Weights of a small GPT-style language model, trained from scratch on English Wikipedia: 10 layers, 485M tokens.
MLP neurons of a small language model. Each row is named by its layer, matrix (gate and up: input weights) and neuron, and shows model dimensions 64-191. Each number is 500 + 40 x the weight over its row's rms, rounded and kept within 0 to 999. Numbers have three digits each. A neuron's up and down rows have the sign that makes its largest values positive.
After each neuron's rows, "fires in" lists the words (lower case) most often at its 100 highest values on Wikipedia text that the model never trained on; "fires on" lists the tokens most often at its 100 highest values on Wikipedia text that the model never trained on. A number after a token or word is its count.

L3.gate196:496512448465423506510488487494477500483445481492520502525510507588527502519486527494490538493509468525536473463499441510518445518445450517484541500500422495443514427373454512520555459552485480560551448505526463480503502571503537529450572554472554514456518570486466488543491504413424476460420501545520462514531535548563522505546520425561445539516530422495470522485484486504510508584562
L3.up196:483452514511529428459524464569465532538501540527501550441524478466464530551463512523508439510539469515468455477461517496517411444512505470439537512518465496502500545497517539557508470484433466464530497461493526448445467559491536509453506529497513498488512510517512475535465516470464467508499528552409538448507507587486492552513522516542503557461566482494417556544469468515511411575508
fires in: "of" 74, "among" 5, "and" 5
fires on: " of" 74, " among" 5, " and" 5

L7.gate721:474447416524497459519525507480487422561478515456472517602511489451529521486462531502482519522528503483545493485483540532461433588434503574450450521474520501531473491429551459460472540449442532470567520617500494496523462493559436489553507506426442501436540501552490472539473483496552483477455503415444483504494518550457504478512523602445514524565464525526487588532532471462451530530545
L7.up721:492440529475486475485482488453484414529462499524499483503635472529493603471476565513476449550547449502536528478481545487511505600492469506491423542482545450492521549530496492502489507497533481542461521478495479471528408447437499514492519529527546500476470507568552508480446514507507530521467508529581506520488511535521478471500607597479479480516554512555527536468472478446609491521527
fires in: "was" 83
fires on: " was" 83

L7.gate754:545492503422473552472429527552530499499516508444552449494521500479582505422565492496448480494496536453507472526461550501497519522538487451533495483513496463471511483507469510527556451501525560511509649584484530527484513440559475480505461376469473510504563512461581489529519500443485463472492473498482441519512478384513509515465488488480454497468426493498486549476427493547543492489534
L7.up754:505523565441412451406424481467462568609581489492430572470502534525574446412539495485469511552479480515517533552498525548527494492537432537536515505472456523497540499506588475478552509537499463545486492507500509545562496564517473512510539552478494531502421509619561523546509446487445474501443529527497480372501526523435502488420500558535531412485490481474560451465501478491507537524530
fires in: "the" 79, "his" 7
fires on: " the" 79, " his" 7

L3.gate4:520484476489508535470519512451477485524524510463556535469529508470547484531485482538485383538473489507492544525558501499556489497556522444528478551461403465518507454459479440420429510484452478553501498470577554522497540544492452484490523501512411500477577600430442459504510592451517508479505494489507488529492479532521481555488541508470522523578498525536466531582481513412474537494554
L3.up4:589460486523504456467524496476435536480466462476509567514513487480476533463467477540518491523487508541480535550497514513526544489511526451467475461532453544587520480451523498444468519532495421548569520483533525474492505506518487539498485519547468458441618486497449480479536575433426503448602497542507515542448442454434463534524527497564438451493502543519372479559528468450479555479527
fires in: "of" 42, "by" 13, "to" 9, "format" 7
fires on: " of" 42, " by" 13, " to" 9, "at" 7

L3.gate47:420501495449505558468531532577520538475525468485487496538530556491470529517491554544568494430529535481497549473495507531510477520540475511554487515509538465536525513479541464561522542533536421472501469456467563529475507502533475457483467528504500447560504477532459507493489480520441552557503506586470529502570524532519532475559540545462426491526469489477483492544590478435497535598492
L3.up47:540564492453537511435581533506469529474554505532457489523446516551585485436461435445523506538461554569456446524444505453510474519579500543522468554479492483513485446498491458496505482533483529520464508495475551531580493541539531481509501487534492534487490537468486516516459517468516467433486495540571376528536560529498464492525514571500482459512509532560450537472530479423495521520540
fires in: "a" 47, "first" 8, "fastest" 5, "last" 4
fires on: " a" 46, "est" 8, " first" 8, "ar" 7, " last" 4

L7.gate716:532469531497430476526495518543529475524483538513443484453491495522414471534486479522559507468491464526535512537567492455506512624501434524510498499483532529506526541483515507516526597527453468473532543532476499502474590542555469503533579554509506479460517574469516449501549465547474558443491545525480498532503498499517518447484492489534497501513438572537492454390445555533478464527469
L7.up716:518460491517483481513513475547529436484500549496533492546494521481454445529566493461489543447507506510389496432483525565569485502517561478587455493473485505588551580470510442456518547453468517573521529527540458446505538530486516470526509508479471531431501518532499411530556474464498443455568529500587476471550477560558461480555528533536451498559492558490488522532471539511483450558534
fires in: "has" 25, "also" 11, "had" 10, "contains" 4
fires on: " has" 25, " also" 11, " had" 10, " sp" 7, " cont" 4, "ly" 4

L3.gate259:495509454520388498474514506528533489417516569551458496540488465481575444524496506495520499504529479530502462544475508573458467539576514553523498537553448542526475501535518531452447534484474536454536494594455552503612531587485463424560467528481482522510528526475464474503544468544519477431547522476546532539475521553437463490525447538474505550495496549525497485547509559593474536581473
L3.up259:458476480507448535548543479525494472445422533494546508536488461511484527501408550526439531453567459533487505508519499481479536555484582461508514516494554518520556496507512559476470481472509588490465422472469511497464480558429472542473512490520499546535570478530492535472511457492558476473424512469511472511604481477539500507540527538489453424468460449583518491409411500514507549512491
fires in: "have" 44, "has" 41, "also" 7, "not" 5
fires on: " have" 44, " has" 41, " also" 7, " not" 5

L7.gate76:446467524532489455503536468514492544510466571474397511527513492498433498556563533560494477464493471590443540483527511480437491461480491557533526493471488490520541482519507461482419541524427518496487468539489533461498534534450493542498535501441546565453466453453495526451584493466464509512552493550499475523493472540516487516583526540484607482549509492446482482450529529564538482498534
L7.up76:535471527517436463516601467458502517521482541468498497505504453494581490514463470502442542510484478449496490491407498478386464538463530515537503511465548459466499475499595497528489531515486493471454478518460474505491537413515481496562511482471545520459558525491484477472545565503482520520483455543498434542531570533474498488509523511421515485513544437454499439510522460514585544528478
fires in: "had" 24, "was" 14, "lincoln" 6, "began" 5, "could" 5
fires on: " had" 24, " was" 14, " rem" 7, "ed" 6, "ol" 6

L3.gate286:478438496579488488401441479446520587523487481552428483459514517504544487542483507506577446469461530525540449431525515476509477515466485465511504521499515495445489575422467542526540500448400470544486485466531449479510604577504560481532542460517492538518531468496509477526500543471505547537481495423500534535444498448421525539478485469509438576573486509452493534534461548457489552498441
L3.up286:526460489499549531497468460448495526553408552541482522513431451523448544523423549506527459516453508610506483523563471484519531507481511444445535540478545526516471457415470508537488390479474468570468508455523443479535514460527545480499538511544453593505602540531499553442563523541491464524472453509494554453497519425472481472552510531497447441469469457487449526542512472504504546453428
fires in: "of" 27, "won" 18, "command" 8, "for" 8, "win" 5, "to" 4
fires on: " of" 27, " won" 14, "and" 10, " for" 8, " win" 5

L7.gate277:452448489583528492551537475543511465436559539517516555430500494458557582527439470522461493441488546596540471524491488529459523503457548510464484521576561455493433492516535522477562414525466583477495470521480468468482501517495463542466483441521473526435513533536507448498476477517565501446439454568474576472522416490447521495514506510544475529477495510525518449525505492498574500525483
L7.up277:475486411479496528495452412517489553416601582486520502465484460502499469457490458451510518486484486494472511480498503511533531547548558539443529491528500468486507420432491526555464426482461573455497507448415503547503535514454444508516544475490484498457423464478523579485576540482526512579511466490465448489524540515531508587486468572469513513477482519482561469543509512524459432545538
fires in: "the" 30, "best" 13, "s" 6, "us" 5, "top" 5, "and" 5
fires on: " the" 30, " Best" 12, " US" 5, " and" 5, " his" 4

L7.gate470:552461421453509490509597487514483469484441508497568502481483478467518522490522484546448452529523487511547548471499503598415471478608483477540491419458507489449560531454549470496546523472539467518520488492499496505522525439475546490505527509456527494499470459505481411585532609516540477492534464498630479487486575555458500454517477473481512564545538453482503442487513449533449514565493
L7.up470:542517466468536484461564403450483504487580557518427470540450467537537458593505484497480571480530502435504473517533438471510514451514526545500500433539507490503478497532531523477480503505533479512520490470514522442475496593481457498487512505522339552440546481555506455503481534448459472505477571527430498540448481531512517501490473485577490458523541571507535496509544458467542549517541
fires in: "to" 29, "would" 12, "and" 7, "due" 5, "will" 4
fires on: " to" 29, " would" 12, " and" 7, " dis" 5, " due" 4, " will" 4

L4.gate617:466486484508501510507549495466481568486534489517574483451437522487417476443522495506526478493541534525478487499521529473441424519444410542508490502474538451532425464495553542507551430456480512505518477462540541545564584520488482516528429497465486457512510558556502522550520561510485551538445481514447521535545486475561474487512576558544525461492543583472513592527485581448523518613452
L4.up617:486448517495553503509465465515528582460414441549424534508527526563529563462490487418538505440482622526487487500472495503505564449430416550527543531483524518546445446445511496486511498518569508498486475479516519446537486511526443492514503466547472510473452504571489440465510554518479470608436490477490477529515455526454545496559490493559513516576501545514526541487495422512519528515558
fires in: "the" 29, "of" 10, "a" 8, "like" 7, "to" 7
fires on: " The" 16, " the" 13, " of" 10, " a" 8, "ike" 7, " to" 7

L3.gate26:492508480531441448545486454477524484456505482534457487500484484439467484491505508462527559423392421440525482456493470525550544499555501499475499495463423515450502497536563558540530504514498500511492430497478503559503450578510432493542489506475499555461431481534493553460496465504539467465518528508496517490565496527469458497504577505507533420524512477518515481449506530474479599599524
L3.up26:456592440524497488501481568536461448513479512477529522556455446448518580445484448475495594491461549524554473455524509441541455506520485514550479449533448435531442521442438458497531510486517529511553471511473535519571487516413491498521482549426484528495451511482498499473500487512501466524560487525517543513575526511514511546432484522428489500459494509506515498488467552471427519538517
fires in: "which" 32, "who" 30, "that" 26
fires on: " which" 32, " who" 31, " that" 26

L3.gate739:476529487515518462530454549448505434532459507536518505422513476561538467462563499475471577548543522496517513546548495513558608430507483464488511507466477481464485475432552484545489515531502415459470484518562510491549502561538542604531487493537513535527553530533471513537531533479503513475465469584505503476512540570486480472525438495533405503490546542412456464536512533521460481434513
L3.up739:509468494470495461555494459471482485414413470455513506588526518514591501480445469480614523477541449470495509470556468515502527441480513547500439493491474456491493490461489480456517480542566523514500523570544521506496468510473473554500455434445500528460552497591518513535528469465509515481496531509508464569492576604501543555478509458475442437501536485458471496456533482494538478524607
fires in: "and" 38, "as" 13, "or" 12, "temperature" 4
fires on: " and" 38, " as" 13, " or" 12, "per" 6, "or" 6, "por" 5

L3.gate278:578479453516470498463504450552578513540590498496552426454478490571479585505546486509457530595573454474567414532483481532477558510463466504585454535507562484478475548545445542497519512497428450497413465556481471525542512495545496498586510489492503535445590504484470414576427540422493545527516486546455500485447549537531479490477530525529537499570534530406502491473463503451490561466522
L3.up278:430546476492526495497487496499499538478430489496475510415548479461556527530454543487504511506451499501422475444555615547473488554490454498544457496507536509481495423442579454485474503552498514510450486478489504463464538489505514519489518439472443556489450490512515520577450501493470565471568471539484539483463505497575461466563455493577464487477517523550485458454468409493511550511480
fires in: "and" 48, "or" 8, "for" 7, "with" 4, "of" 4
fires on: " and" 48, " or" 10, " for" 7, "ly" 7, " with" 4, " of" 4

L4.gate156:469530490580500427454426497452514532507437458500442515552492479499444578519468518541583468507435473574496462495482586534454487429519462487454494442522508506518579502533467508486480512435545408496524467475564571464460500541501433588532511554512520487474500498435452491525543553526537540508470526556459489491531494473536501463442455549487519520510513496507484583515487551511482542556508
L4.up156:514521534430455475485522500444529445533465551446457521601448511501517520568533478503499542523526442535565481443527582475493417490547552523547555531604562526452496473514460513547496500456480487553575514447456556464516490507559509551489500459487485574523522541509547526531507577571483487485573480459489539532479450481493518588524468463538479496563460502519508516583482478470514520507544
fires in: "of" 23, "to" 18, "career" 15, "as" 7, "for" 5, "led" 4
fires on: " of" 23, " to" 18, " career" 15, " as" 7, " for" 5, " led" 4

L3.gate577:512492537430426452456481491496546489510534470521410524464514485518447532408448549501487543480498479507566488456507528470503413507545465456495503534493479422536470492495467483497536472465492408575499498447449455474507539435543516565508549498487554510495501538568483487552469494510466493513474468484482467438540531505468527508507551436547468524434586495555510534508466492480452406522478
L3.up577:491501510477611534430557560478479499493600581452478519455553460498475475481512501533539493513566518541475589479486490483468462415456478540520507530538502476504444434490467481514474442496508465512578523577541486500425459564500506555493526604500469423479506480513547510428525462429479525452497468498473512512522461592526522508465487535560538471470520467475517578477521518549530446510534
fires in: "the" 32, "of" 9, "ning" 5, "noddy" 4, "nebraska" 4
fires on: " the" 32, "ing" 14, " of" 9, " or" 8

L4.gate550:514494547535453414531536506499449489514489455524518506547528505487554525531505491533562454451527443476472438476402501489510581487444475517505520553491489543442507454475510525452470485489514495534494489465454503480567592543458438466500477513508502465452449482452516487505542539550547507508466513566469544582484505512485493522508547501507554525464535531423519521445510452477518618496535
L4.up550:481503441528500495471492516492539506473524542545508484545536512496540475514492504558537493513545456441565422460427480501505456544596509465515477480540515512373515480512468489463443511578485515529530439520520509473566511446444446479501472492514529574529519509488536435486569492502413524511431464532441474496548493539500510517501404462482467506451492478476516574526488433482534573386579
fires in: "as" 24, "to" 23, "into" 21, "up" 4, "about" 4, "in" 4
fires on: " as" 24, " to" 23, " into" 21, "ly" 5

L4.gate763:514445547439440488474538487530513497454458482516546532425494506501521493546547497503464536489549476592399489486553428483551597566503504459472447444495454523452513529490495506498529525463479472511498451464498480451519543604488472556578477485512473512487479575516509515497516498490468535414509576515539511537490472532513525505491499515490431467518518552520497438511476497526493499527507
L4.up763:442545513510542457520447487534505473582462448504444545438537498499536541535501576458494578509516511505546478466489476419509509532483485481530535496524470498500479521552545544487438477484502552518479441545459606526523536585543553505486515556474532535517514491455439486533472457506493514499508526497512513635532486490482536518464535439487493440490539496524514514472463498516454565552480
fires in: "they" 34, "that" 32, "who" 17, "which" 14
fires on: " that" 32, " they" 30, " who" 17, " which" 14, " They" 4

L4.gate544:537490516423528488494498521454487523479449380545528479555473480469535507481443555529639458478525539477502519474515514501589495530506500587521442524470459449428466494422489465521508433544499460518525464472489559513443518481510487522489475478472486516490538403518456478475521491464497487556400534537580460554535499533467459502516474543506418567525533568525554509519526505460489519461536
L4.up544:488529474545467440481480544476455475522468434415476454533515503497565527446546482543537474461411483520498402471482538515553484548500527546515475485529499468519501526493505508519559556500562485524423500589506518483496546598555441469560516574523481473550456535511578540492539513520566405539519504474462495567529430489511502517487487558559486483481478435524445487516514433511495524559484
fires in: "in" 41, "of" 15, "at" 13, "on" 10, "for" 7
fires on: " in" 44, " of" 15, " at" 13, " on" 11, " for" 7

L4.gate37:459441540501475412513510550448478535449452543517532435481450470485471553484531501413552451506477493503420503448504527535508542532504428458511463527466433487532505524397413556551409519491480513490568487481481472470418510507443493406484561509482548509503489485519521483419536476522491472572487483523537477516484559459492478521465511495528507557527429463487540521512437461426465495541597
L4.up37:505449499520496467403422519468449529519454552515496489526546486468498460476493484561444504470454541493591490472523547473514509550519504518534437506515444512488514520446471532516533490533512482603474571524506557437576481485484499539504629498463496488549510499501498543517473548518475500456513490388480545466463513497509528526504503540618487532564487555519499480522462506448524484430484
fires in: "in" 38, "at" 13, "from" 12, "as" 4, "of" 4
fires on: " in" 53, " at" 13, " from" 12, " as" 8, " of" 4

L3.gate116:429575512550519577531521470495498486442454562454514517472485465500555550515507447537453472565518494526472520420538581482509484462476465470485455518535467504444510448436473475464581497517485504543504467552559568486550466507522479511470514498433504476548479520511522496547503454475496506549460451520527524528513436565450471495565451440548551491470502565501422548453541452441517554514493
L3.up116:468539504455517479513535555495502499510443485495543532468524434502514438496558531471490522529469519524536592429545563520477490485451576499481487537520554619496484541532544479481478446538442503515547475467461476499617566464531414441519551472431453500505471481503485535483549458508552526463514575561523431531481511482497480587510471568529498488468513526409535499543484512461468504553494
fires in: "of" 57, "to" 12, "and" 11, "a" 6, "on" 5
fires on: " of" 57, " to" 12, " and" 11, " a" 5, "a" 4

L7.gate539:508478482512506427497558517432486523523485514510485489486547549537528489469485523519519527576538568530500475496440545547532571494497432494459502466420498552498527501457509484471529421545532531471582470420559509512567484605467498421552544439547517478466542440490498492494506477473562516538528531592479521489494536513474475444427498566566532468484473503472568498506500504494486500549540
L7.up539:576469483550467481525486542519558578445506488450437432599502505548551431511515425504460571479516567569453470497454460527582522498501522474479516553460505473470510488483492510465557557432480501423450466505429478469441534411471520492477516543533426551498429542539540433538501467522571445554495476469521520527473523501533465509448456528498517478522525536475522480512456507412502534572461
fires in: "in" 26, "of" 13, "at" 11, "with" 8, "over" 5
fires on: " in" 26, " of" 13, " at" 11, " with" 8, " over" 5

L3.gate611:501482590436519540443562459524482441513517408521518499489505432485431502601411498487499537514509517519479471489427571580420520433535444529505526475531476540523507560489506457474549480546512490495497508544479529554549526535536455513480552512537439505575499479511565482451498503458449427510524509559538478454513451446507519522517468563551502462505513470529426442494547541416557543587432
L3.up611:458460478463544501523508573491542434468492539506515546452489477531503490435525471440468533518538518536548517505478493487485523523515543507454538588537481465558526536489527464602504531556572491558509474450509525504530531505498403495508548448558547552502505530584536449532499428398512493471498524508507563488576432426451457458500530507541506431473467511516481426511483467521551539485555
fires in: "a" 42, "the" 33, "s" 8, "an" 5
fires on: " a" 44, " the" 33, "'s" 8, " an" 6

L3.gate33:494510572446525475497406563577570528483537517522467491552518454503513498517462411542466455512513571549490545529537541551482564463504493525447545470512402545497529483428468515475539463456457469561585488501514503510532576474496463608559556491492477490488510467536508467513559460537494499462511416442527536510474497522431530532556526468422484536597517461462455520516472469535581523450495
L3.up33:416463446495511491442489450438563439452452464478505540461530555526463515466501532453502526453502427522536471566476486513438433453465508543470488495498449462470467501539501467578623490427569531451438503466473491484463491529478453447518555461559581466486488455500482486498485451513495499446429513457555485488544493560426550508506526566570453476514496474464519567535483466481561504567482
fires in: "was" 30, "the" 24, "is" 13, "finished" 6, "place" 5
fires on: " was" 30, " the" 24, " is" 13, " finished" 6, " place" 5, " medal" 5

L7.gate490:458493510503418514431422441506467444500471476511519540563514483463626543500571543514537525489478438545490481508530535514491528487506513495483513571481524542518505540475481485472461489532510577493475506481506480517540479480555395469527535480495564453494526501523455464500474512469453570491522407427529480609536521480448511505442453474551463474519543561492516536469445476443440591464538
L7.up490:564474539487515406513470574409508457545510529531523493497556501517519557463519526522460438499485492535551562504539490500484521515482536480508523513480505472498425533497524477537530556529514482464552471401480437522507504522593510538488521394493524436502505535480459464535502523603497470494556432494505483536500504456474563536563511525496552540586519478567529540464501485515557478555585
fires in: "is" 69, "became" 16, "was" 4
fires on: " is" 69, " became" 16, " was" 4

L3.gate77:512521554394476494548479568451493502443449529479499538516532564454489497477563457491521503509474518585483540439483486541534553516503538489470599471449544554457563482550511471437555515490494460567482482483408475457486512538518452549522551569465496484485472531587460444512537477463526477449458493578395555481485461465487525525511492553521554455460534512538522468492489531514508457556515
L3.up77:444466493479429533581462539538482460438487535474471466445537532499445511565546505434506521446454542503441484498432448522551538468507504566485555507491437474486480507501519527531434508511505541455504472429448489469504548528422536501508516502489482501496460563547502487538469461418534500458546550531558507488449490427533494510537484514544507441489482494539445438524451501471537507582549
fires in: "s" 37, "the" 25, "his" 17, "insurance" 7
fires on: "'s" 36, " the" 27, " his" 10, " His" 8, "ur" 8

L4.gate206:517476499452489504504416418554572596446435527477516497522461499461489521536556519511394500506469488454476489524513497495536505520592569457462473488547540564515492488498522497465535519577456480528469501463512476581511545476504537485476610514408511566555483505487511503511488582483478477511448515551498501494518567514572505463537623531488519472547509534470481466429471493546520500487506
L4.up206:482553459533450475512559506520464527433496498501429470545477488514458553541520508409505490462473457533478487457460442501496437480481579538432491553491535500558471471449509523487516436510439532474472499512453487523532544518499468448594557507614495450487532481511497458543487530537541498514497479508477466518486429471541472462580521525473519576447434555476531485467454444495535493472499
fires in: "later" 33, "earlier" 7, "died" 7, "stated" 6, "said" 5
fires on: " later" 26, "ater" 8, "ier" 7, " died" 7, " stated" 6

L7.gate405:508504514510404492508535466510534536512505475492471497520516555543490516550549509524559532502392446480467485510502501493499530465558480469539460497413447614475425522509513545495448507421512487501413462569496524437580472566536475506526503469458547458481467586484477496457505488516546453454430461430486504547506457513512509534492586467526443525482528554515518556493453423524473493546466
L7.up405:540501477489488508492468554546529498508535513464454531515529434470481470534482552447467496468538475484492509468472471497521466431526545522460472496498466517545477520540574492459540503474503494431532442455505498439520464516480440440477465576467496547595565541519435495476404441448522521507508454555445531507481495567582415456549546497482494557450491483519587519406547502462483519449446
fires in: "which" 46, "that" 38, "who" 4
fires on: " which" 46, " that" 38, " s" 9, " who" 4

L3.gate725:524517507481536465476547527504524527481473497549548581539477475531481497492551472493462465484523536474440503460485511446554541515481458596496512437514505498498551514446507494537523521496569474525509544405456504531531506546456482531471607488522462525552496427584409506529552483508468457570418511456526446501482441493450548544481460439476466542502465508533531590482556475419525548546532
L3.up725:516533510476413532496492503571432434527502588489445450509461515524545503491472470511450502476412553511485519509496560481512454451542517472561472543475487520482460474503554478496522515473443574599501579445518430495465529433505473536534465435476561453496445535490517548485487513501478469474469538524547480501531422539435466533527528553542495521442522518561456471503562525429461482563472
fires in: "a" 22, "an" 18, "may" 10, "to" 7
fires on: " a" 22, "ol" 18, " an" 18, " may" 12, " to" 8, "d" 8

L3.gate425:434550532450516465616465520482477532444474482546563458492558509520514462445475525457513446543522525570469457498540580544505532517366500482532559557402458509535444496494489476534525467543510474561537436492493487400500527542527479463469465496549480511511558501513448502536523467540600560480558483487484469516484457472447489468497526552489431467533487504490563508492513482504480446522552
L3.up425:503506479487477495557560534517568490493495493492517466622482486536534529452490450482502533512559516462484417432529520478530506520456528428528538489483537491580450480480524509531517534540554558536542460518459457460441547541562502523500529476527459519539504461456495510478508515522568487479433534469551478540456478544502536481536514559497411518497441414432528575564476530540510442494426
fires in: "of" 92, "in" 6
fires on: " of" 92, " in" 6

L7.gate725:502545475497494478541430498470522520552446504514476526533487508461529497507453532476487480551507556505527449510535494479559537489558494475473525540556496461471565429479476491490556448543458561564521504514486483471474482546540478458490434517492479471488549439470493499455566469522407548517427457533503465467508505478501531487486482500491504449555492506529509471585442505510493527483454
L7.up725:441466503462554439569426521495568539461456395477516460522539451499531541518480520512538503478477495471492494509506420487541489535515563501490489478444500451565461511362391470453476434461393460460530514503574419442522471521484497478490564508459519530502509493423435532527488512498488533454546500516545515532523483488528498452520490532524474484498453518458447529511529519491462479472468
fires in: "of" 32, "at" 21, "for" 6
fires on: " of" 32, " at" 21, " L" 7, " for" 6, "at" 4

L3.gate284:500554519454532517507500515501592484509520561551532423465497538465431563429528445517440553443469547463414486450552496523473485419434520477496529496497444478531575408504515487482515543507551448555515521525499467536473575464561548492454539478520555441490465494505493486494509490522443575519461454537479425500500468416476500527435429555464473502521458456497454466504514483468530487460481
L3.up284:442524537557522576473565482581431574535550613504515538383479532466498504516435459472490535527441650500519504491502551561497579501491487487566467487553534511426547487568508592546474486518519479554473464504500497487497460543527512535502516532509492472503497530485427525527429532485458490539510602485483519482499493522528531461550525520480520476431474457498593477490498449510515516465543
fires in: "the" 22, "ugandan" 8, "azerbaijani" 7, "your" 7, "caledonia" 7, "his" 4
fires on: " the" 22, "an" 11, "er" 10, "ed" 9, "ian" 9

L3.gate188:456524445524542513500481494594475540520514535508561508451537490501574486474508458540481501494525588525506508496515562520454547453530447457468436507498462473470526455619543500447518544485449476473504493504510489478516543455509539485509525580517520540524486512485487501529501515530467477510457520551466459516567483530537532393528498567524476469523549460505445583529441554494481527566465
L3.up188:482468508543570484449444508565439508536490521554541474485454485519506574504507471532457617469519527490471479431478483489460562524446447517553419447416504447458503485482490543523506535539464492432521451490563489473490508516509511532426398453416500476534533545505529496527446552499532540554454515503478511567527447537471525441499507549488576438471451514507518507497425556502534456483551
fires in: "the" 37, "to" 20, "of" 7, "cape" 6, "and" 5
fires on: " the" 37, " to" 20, " of" 7, "e" 6, " and" 5, "n" 5

L4.gate194:489488508521435506534456520518454515475513391529465500477417500550512454496550535525473461492578514515557423448500509529529417526470406517441512548514508561496487505456542527423527441554505529562497500494538512458522569526469556574515499453537518528554504542497456427506513522509477483503499520462495489530517569464539433444452505508510505586430533553516531540537485553540448559437559
L4.up194:484518494524505512497464527505538502468556535501558468434484482534454524522485455495562487429471467536526484458479525519422507487476486509535493536587455473565454495477535588570488502452526501467481445532524502466509470429415468495513454523538576541479422451518476578527527525468464501446518467488485477494492471419447546531486488446497546469354506505518512546547512517499450483516532
fires in: "the" 47, "of" 8, "in" 6
fires on: " The" 49, " In" 29, " of" 8

L4.gate208:496469491515568408516468449596436582482540530415492480450521478514580496480509442484505482598528451494430501503517550453512502433564460507554492473550496521556443491522502474504487518518428485487531527458501561475441547464580503472516594424552523506515541573525518451505467522491508504454456450475472522512533529515523494522434532543510591473500526539491484516560409478485516561489567
L4.up208:590518503604514484552500515586477541489490466463545506469490513490585530451504449435565499580555531527533514511504544488471462508445462523563513560457459517524521449486522452509489548432512508497529496509479533523487600529549506522496560472561499490557443479418532506476453523523540492566514495459571479478531471492450529456492470552469499503566448545439482477519469486602446568509452
fires in: "of" 40, "as" 19, "by" 11, "called" 5, "under" 5
fires on: " of" 40, " as" 19, " by" 11, " called" 5, " under" 5

L3.gate706:568533466554433502456514530437522487492497484546531480449445446450554467523533434558574514541486454498466482475527542472479537552445474542501499513497515568506479485411445584474523506497533525499536557459484565488466477513476437436479496474544464457568493453521503494504503437521524491524437500562558501520501456504526497562542496569477471534516532525490475480425513562443533573523541
L3.up706:509561517515453485510414487524460489521446506520442441490489518511514441573509468443459493591493512454519458463470495483548499527445419515500419535520485500542429543528467427448497515544482502453549495449557489589538534490547478492479488466482476383491499523583530519482485519520570533492472514519489501566484457557446501536557466434476496532517491590510419555476483480473484536441495
fires in: "of" 44, "on" 18, "for" 13, "in" 11, "studied" 4
fires on: " of" 44, " on" 19, " for" 13, " in" 11, "ied" 4

L4.gate60:532502499535477435477426519522474569571550511482583513416453501452512489531519415568449417574486523524527507456550580450494475470463454530511488502494384536522551469491487505462528462519520454494524455504477517461468544551514495594441452552493485535489483494483462465486483542464508521561566552540539532560548535507489467504591468537467468538535556523504551498512441476508512554490530
L4.up60:480468530455573551514448533535477512456464463505478454485472540501516473462454549505507531450497526545486454447478537490500531478556474490479555479552430536521497490462561539520570535473508479537513535499478476427490546438520483530453539394509492480515497446485475518552507485464478579507505532482482463446516458537457479511513435491557494505470510518405455573536447507461553494520460
fires in: "of" 99
fires on: " of" 99

L7.gate127:562513490587526525566548455483588444544495513461521435476525505489475533430535472538458510510524517441529519493424573446461474455493478518373508516504474517471445439473434434489531552471505464473449579498436429530466504515495522526555502492449573561519525488489506435483497549526498456573479415495528480504518477544520488505458496506478494536450476491505470537530435498549469473501527
L7.up127:484479539464521509505573460539476466523501437520550499499487517487556526477501472528525500467532499486496551520497421518484451587557519473460495481490464497505526526451529550510467462503531514509452537458441499515457530595451480478435477522522546537457527550554500449527453532504452498473512456517425501558511526512529514463540505447593581573527531457508580432519498555475515553499464
fires in: "can" 28, "would" 22, "could" 11, "may" 9, "will" 7
fires on: " can" 28, " would" 22, " could" 11, " may" 9, " will" 7

L7.gate1:450464494542496507497487532539505468540495445479452463522466456471459487534527470571501498578513534565501460495493533484488524500486533409540517435499548542489572519472512509592476482520488443480467544423463461535472499472528541461481529475381567489494468548550491440544464511428500428411521504556489536480535529555501443479516506568427473487549439467520462480513547470468501560515573
L7.up1:506511575519491522519530514605462479495540522549473500521487537515575516462450426563488474493545500541487525490444561465489466492438590442509500466454455522485463547463561518519469439566454488483487490436464510542481537554510493497449473484583501478550523494474391499476542518509498407510472404477478477484509498507507465538537486501504474507454460522517511459502502500384493540545507
fires in: "a" 98
fires on: " a" 96, "a" 4